Part of a small language model's weights: vocabulary 32000.
MLP neurons of a small language model. Each row is named by its layer, matrix (gate and up: input weights) and neuron, and shows model dimensions 64-191. Each number is 50 + 10 x the weight over its row's rms, rounded and kept within 0 to 99. A neuron's up and down rows have the sign that makes its largest values positive.
After each neuron's rows, "fires on" lists the tokens most often at its 100 highest values on Wikipedia text that the model never trained on; "fires in" lists the words (lower case) most often at its 100 highest values on Wikipedia text that the model never trained on.

L16.gate924:71 49 30 49 48 65 52 74 58 57 57 44 52 56 48 47 42 61 54 46 60 52 71 41 60 49 58 47 60 66 52 36 42 60 44 57 60 56 57 60 46 59 63 32 64 42 58 75 60 49 52 52 36 62 42 45 64 48 45 44 49 38 57 51 56 54 62 53 53 50 49 58 44 27 36 46 70 32 69 54 52 38 48 47 47 67 52 51 65 44 54 65 58 27 49 58 50 47 64 57 58 60 48 59 65 70 54 59 46 42 54 55 58 37 32 34 59 47 45 48 50 35 52 47 62 49 53 49
L16.up924:56 58 38 43 57 55 29 40 64 25 43 48 38 61 57 54 49 48 47 50 52 44 65 36 54 58 57 35 52 55 61 37 62 48 32 58 49 51 56 55 41 25 29 39 43 47 45 41 38 63 55 47 57 54 41 53 81 46 42 51 31 42 49 31 53 45 44 67 46 50 43 57 42 43 58 42 39 50 72 54 67 55 71 75 37 57 61 58 49 51 46 53 43 43 43 75 59 40 63 44 36 42 52 55 49 51 56 43 54 65 62 51 58 35 52 40 55 51 38 51 52 48 68 28 57 56 62 51
fires on: " the", " of", " in", " and", " for", " other"
fires in: "the", "of", "in", "and", "for", "other"

L16.gate228:52 57 37 49 65 42 40 74 58 38 50 52 42 45 48 44 47 45 42 46 53 70 64 39 68 37 37 40 55 62 55 34 39 69 57 41 50 34 48 49 47 55 52 48 54 65 60 48 42 38 61 61 47 49 43 39 43 56 39 63 64 29 32 58 42 44 43 49 48 31 46 55 58 41 37 60 54 59 59 47 52 65 69 63 51 57 45 49 34 67 56 40 62 52 55 54 28 42 40 41 60 45 32 65 53 45 57 51 50 44 47 49 54 48 57 51 47 51 51 67 43 64 55 44 65 54 51 44
L16.up228:53 43 57 56 57 59 59 57 58 49 31 47 51 49 40 57 50 59 48 69 43 61 39 56 57 43 56 44 50 48 56 38 44 35 38 53 56 39 55 43 37 72 58 48 30 38 45 62 48 49 41 69 54 56 58 70 63 43 49 59 73 42 65 37 54 47 61 41 35 47 56 56 48 45 53 46 56 54 67 59 51 53 71 49 31 60 54 62 66 41 53 27 58 41 42 36 59 57 56 59 40 37 54 59 69 48 57 51 47 53 57 52 63 42 37 65 53 66 51 53 53 31 47 32 68 44 60 49
fires on: " the", " total", " of", " its", " in", " points"
fires in: "the", "total", "of", "its", "in", "points"

L16.gate598:58 47 31 68 26 43 45 46 33 55 35 37 51 43 40 41 43 44 52 44 45 33 64 50 44 39 55 45 41 51 41 43 40 50 65 54 74 44 56 52 48 47 51 49 56 65 49 32 47 61 66 60 33 49 56 50 47 39 39 57 42 33 65 48 43 65 46 54 37 45 56 44 58 70 63 31 47 55 62 70 55 58 46 35 61 57 52 34 56 36 50 62 37 61 26 60 46 52 56 45 69 38 45 48 43 45 44 69 62 58 57 53 53 41 52 42 69 65 55 43 40 62 44 43 45 44 58 59
L16.up598:38 34 48 37 41 51 48 52 48 48 35 42 69 28 40 37 39 56 47 59 42 48 60 47 57 64 37 57 37 40 43 42 46 56 58 52 74 67 64 48 51 46 48 48 34 43 50 59 35 49 51 54 55 68 58 59 58 43 41 47 56 47 46 39 65 36 51 39 58 53 48 43 47 43 56 66 57 60 61 43 29 48 67 31 50 53 57 67 61 43 42 44 49 59 68 39 44 33 57 32 51 50 46 55 51 56 40 53 44 48 36 49 33 59 60 54 61 34 42 55 48 54 39 50 53 56 43 42
fires on: " the", " a", " following", " first"
fires in: "the", "a", "following", "first"

L16.gate688:60 50 38 41 50 52 45 35 48 35 68 47 51 49 49 33 37 59 43 42 49 55 55 45 32 53 44 56 32 69 53 50 60 39 64 57 53 70 55 55 65 63 54 40 44 29 61 62 38 29 47 44 45 69 36 59 46 45 47 53 57 54 51 45 49 32 53 43 53 59 57 55 48 49 46 63 44 50 71 37 35 49 67 48 57 41 69 56 51 67 52 53 71 44 59 39 70 48 58 62 42 45 42 36 59 59 54 58 46 43 29 43 52 40 42 53 50 50 50 59 38 40 65 39 44 53 54 60
L16.up688:55 54 53 53 63 50 50 33 42 55 68 61 54 40 35 58 43 28 52 53 35 58 51 40 60 39 40 49 37 39 69 26 60 55 65 65 41 50 73 59 53 55 51 25 37 44 50 41 40 36 47 55 51 48 45 58 55 66 44 50 52 63 45 58 56 47 58 40 53 53 47 51 53 50 55 32 44 61 64 55 64 75 63 38 47 57 63 57 55 54 55 44 39 44 61 48 43 42 50 67 74 53 39 55 45 43 57 34 65 50 49 59 53 66 20 65 40 63 37 55 39 56 48 36 54 53 59 47
fires on: " the", " of", " in", " no"
fires in: "the", "of", "in", "no"

L5.gate286:44 56 53 54 49 34 65 57 35 39 63 49 48 42 44 32 45 59 36 28 45 40 48 35 53 58 30 48 57 33 73 53 62 35 41 51 46 52 61 63 36 48 47 42 60 54 47 48 77 32 36 46 50 51 50 58 59 59 38 44 42 43 51 59 47 62 34 52 47 55 60 54 51 46 46 40 53 55 57 51 63 30 60 65 42 52 41 42 40 39 57 60 53 60 55 60 39 50 33 35 44 34 35 57 55 51 42 52 41 43 51 57 47 56 46 56 58 45 37 48 48 58 54 67 53 56 56 49
L5.up286:36 48 45 50 42 37 49 53 43 50 51 60 47 46 65 44 39 46 44 51 39 48 58 49 41 41 46 60 60 44 59 60 47 34 51 55 59 38 44 61 35 53 31 56 68 57 66 63 52 36 46 48 49 52 52 61 48 61 31 46 63 51 44 48 68 60 43 44 30 58 54 49 40 53 60 43 51 47 69 41 58 36 58 55 57 62 62 55 53 42 45 48 44 56 53 46 40 51 51 45 41 53 37 41 50 51 58 47 50 42 48 55 43 34 34 61 52 28 55 28 63 51 52 36 47 61 49 48
fires on: " as", " including", " for", " include", " from", " mostly"
fires in: "as", "including", "for", "include", "from", "mostly"

L15.gate448:44 50 35 62 47 50 50 51 38 60 35 31 49 48 50 37 61 63 51 39 37 46 62 62 38 67 62 40 36 58 39 51 65 58 43 41 60 58 66 52 60 46 54 48 49 54 60 28 49 57 63 47 45 54 44 57 52 32 56 32 41 72 43 52 49 72 37 48 43 56 57 47 34 56 56 38 47 57 67 51 48 70 40 42 53 60 52 43 51 35 46 52 53 43 66 47 46 40 54 50 55 42 65 45 42 42 44 52 47 48 41 65 46 40 45 48 82 43 69 56 50 52 68 34 52 37 49 66
L15.up448:41 57 30 67 39 57 60 69 48 45 36 34 55 40 58 44 55 42 48 41 42 40 43 52 51 33 61 42 41 42 52 51 58 71 41 50 44 49 62 49 42 46 42 55 30 59 47 53 25 48 61 26 57 41 58 45 42 41 48 67 53 38 27 49 53 47 42 52 58 50 30 66 48 47 46 40 32 69 55 49 45 45 51 59 26 54 56 59 42 36 41 49 50 50 45 45 38 57 45 28 54 36 62 42 46 60 44 53 37 54 50 51 52 48 48 57 56 43 53 41 56 52 42 61 29 48 32 60
fires on: " the", " a", " an"
fires in: "the", "a", "an"

L6.gate759:62 41 59 52 52 61 47 62 36 49 54 48 55 44 57 38 56 53 48 57 56 44 51 44 47 68 53 46 56 62 34 59 60 62 73 27 50 70 42 42 51 59 52 51 49 34 64 71 54 57 55 57 26 42 53 57 45 52 42 46 66 40 58 60 52 47 47 29 46 55 58 51 50 45 58 58 69 34 73 43 48 63 58 34 59 41 29 44 39 46 54 60 53 34 48 45 54 43 78 51 36 58 51 54 44 57 57 64 59 41 45 56 46 36 70 59 40 43 45 51 30 57 60 40 48 28 63 61
L6.up759:55 30 54 58 31 52 46 59 56 55 53 45 42 50 31 48 42 49 47 52 45 29 69 49 58 64 44 54 51 71 39 44 66 60 54 45 35 57 37 56 51 51 38 56 39 46 48 44 50 55 49 57 42 57 52 31 77 38 55 50 55 51 38 42 52 52 53 50 33 50 44 51 68 51 60 65 60 62 37 55 46 64 46 48 60 61 53 63 52 56 50 66 65 52 50 40 55 48 70 47 50 31 57 78 67 52 72 66 54 58 33 59 55 41 37 60 23 54 53 59 50 57 58 39 33 53 56 54
fires on: " and", " et", " Ke", " for", " goals", "s"
fires in: "and", "et", "for", "goals", "der", "s"

L15.gate114:46 62 53 69 46 47 60 42 38 55 74 46 46 54 61 43 37 63 35 47 55 54 59 49 43 31 43 58 35 68 35 48 49 45 40 46 53 49 38 61 39 60 38 38 35 64 57 38 60 47 44 38 61 49 49 49 52 62 54 46 43 44 47 50 34 35 57 41 41 43 43 66 38 42 59 41 52 51 58 42 65 46 34 50 57 63 39 53 39 51 52 50 38 55 56 41 38 56 44 63 52 26 53 41 45 50 48 48 32 44 62 46 57 43 45 58 52 47 39 45 66 49 55 42 39 53 63 38
L15.up114:40 60 51 38 46 45 55 59 66 48 78 56 29 65 46 72 57 43 46 40 41 54 66 44 61 42 36 42 50 46 51 50 54 56 39 51 53 48 51 44 58 61 37 54 51 44 68 43 44 41 43 68 53 47 47 61 62 39 48 47 51 37 49 63 60 53 40 50 46 59 56 55 37 58 51 62 46 50 55 34 47 44 52 63 67 50 50 47 62 68 64 39 43 51 41 36 38 57 45 43 52 44 42 46 62 37 58 67 44 49 52 55 57 42 46 55 36 45 39 63 55 49 53 41 66 66 44 46
fires on: " is", " was", " including", " as", " except", " then"
fires in: "is", "was", "including", "as", "except"

L15.gate779:51 44 62 55 43 53 70 41 52 62 55 54 44 41 48 42 37 61 53 50 67 58 42 46 62 62 43 51 27 76 36 35 55 51 55 40 62 44 53 45 33 50 39 57 66 59 44 71 53 45 51 60 56 31 52 52 71 41 44 54 28 48 56 55 46 44 44 54 54 46 61 70 62 37 28 52 54 60 55 34 59 62 28 59 39 46 38 45 55 41 57 62 41 42 53 58 61 55 54 38 58 49 45 65 66 56 57 37 43 52 33 63 58 41 64 41 52 56 41 60 46 42 50 43 46 38 41 49
L15.up779:68 58 41 44 50 55 50 59 59 40 63 53 52 30 52 58 44 54 34 47 46 53 56 45 55 48 56 47 64 56 54 60 45 58 51 47 55 59 45 42 41 73 46 68 58 48 42 47 52 44 45 29 59 59 46 51 66 52 40 45 38 63 46 69 43 42 58 52 54 47 49 43 51 46 61 54 39 67 61 42 57 36 60 53 47 62 42 59 35 53 39 59 58 56 32 39 41 54 59 65 43 37 22 58 56 50 55 60 42 40 35 41 46 51 34 40 50 46 36 54 33 47 54 46 55 65 50 40
fires on: " and", " of", " in", " while", " by", " be"
fires in: "and", "of", "in", "while", "by", "be"

L11.gate637:61 57 48 53 52 68 50 42 48 59 47 41 42 36 54 53 42 55 60 59 38 52 56 33 45 71 54 29 35 45 37 36 52 46 30 61 35 33 63 63 53 58 65 64 44 44 53 30 38 48 56 53 53 41 50 52 48 56 62 41 50 58 52 37 49 45 40 65 55 47 41 55 39 67 59 44 48 53 52 65 44 42 48 47 41 39 63 40 53 49 40 68 57 43 68 40 42 41 57 55 48 51 43 37 44 30 43 52 39 54 54 48 60 50 49 59 64 61 57 66 48 52 51 48 48 58 57 46
L11.up637:53 52 53 47 45 42 27 63 60 28 39 44 42 49 47 47 51 53 32 51 36 49 50 47 38 54 69 33 43 63 51 52 76 40 48 38 55 58 48 62 43 54 50 71 63 61 51 50 33 49 53 29 36 42 60 47 38 44 33 58 60 59 46 68 55 60 51 65 47 38 59 42 63 28 48 67 53 68 50 60 60 56 47 58 62 44 48 53 41 62 46 52 56 40 54 43 52 56 55 49 66 46 22 29 43 65 57 47 43 41 37 55 47 38 41 53 67 39 39 68 34 58 71 59 49 47 33 53
fires on: " a", " A", " an"
fires in: "a", "an"

L9.gate419:54 27 59 54 27 70 61 41 68 47 65 43 48 45 49 36 39 55 61 63 54 62 64 43 35 36 58 55 41 58 49 37 58 64 55 46 41 31 52 53 49 54 47 53 53 40 48 68 52 49 43 56 44 47 32 54 66 42 43 44 50 53 55 59 53 45 63 36 64 42 53 61 52 57 33 34 64 64 60 46 40 45 61 49 62 66 51 57 28 54 60 49 46 44 44 57 55 60 48 35 47 63 51 47 46 63 52 74 55 48 57 46 58 47 41 56 40 45 54 49 55 58 47 31 49 67 56 46
L9.up419:66 59 45 44 72 68 64 40 43 50 60 44 47 32 48 29 62 52 56 48 44 60 65 45 35 26 49 55 65 48 56 57 59 52 54 38 52 42 59 27 49 49 53 67 59 49 32 38 45 56 50 46 47 42 47 44 61 58 60 38 37 56 76 56 31 49 41 40 53 58 55 41 39 66 46 46 63 43 57 25 50 70 55 62 25 69 61 49 36 54 46 55 51 43 58 62 56 56 49 43 53 44 39 63 61 65 45 63 51 45 44 44 41 66 62 57 43 52 61 50 45 55 56 48 47 59 47 46
fires on: " of", " the", "the"
fires in: "of", "the"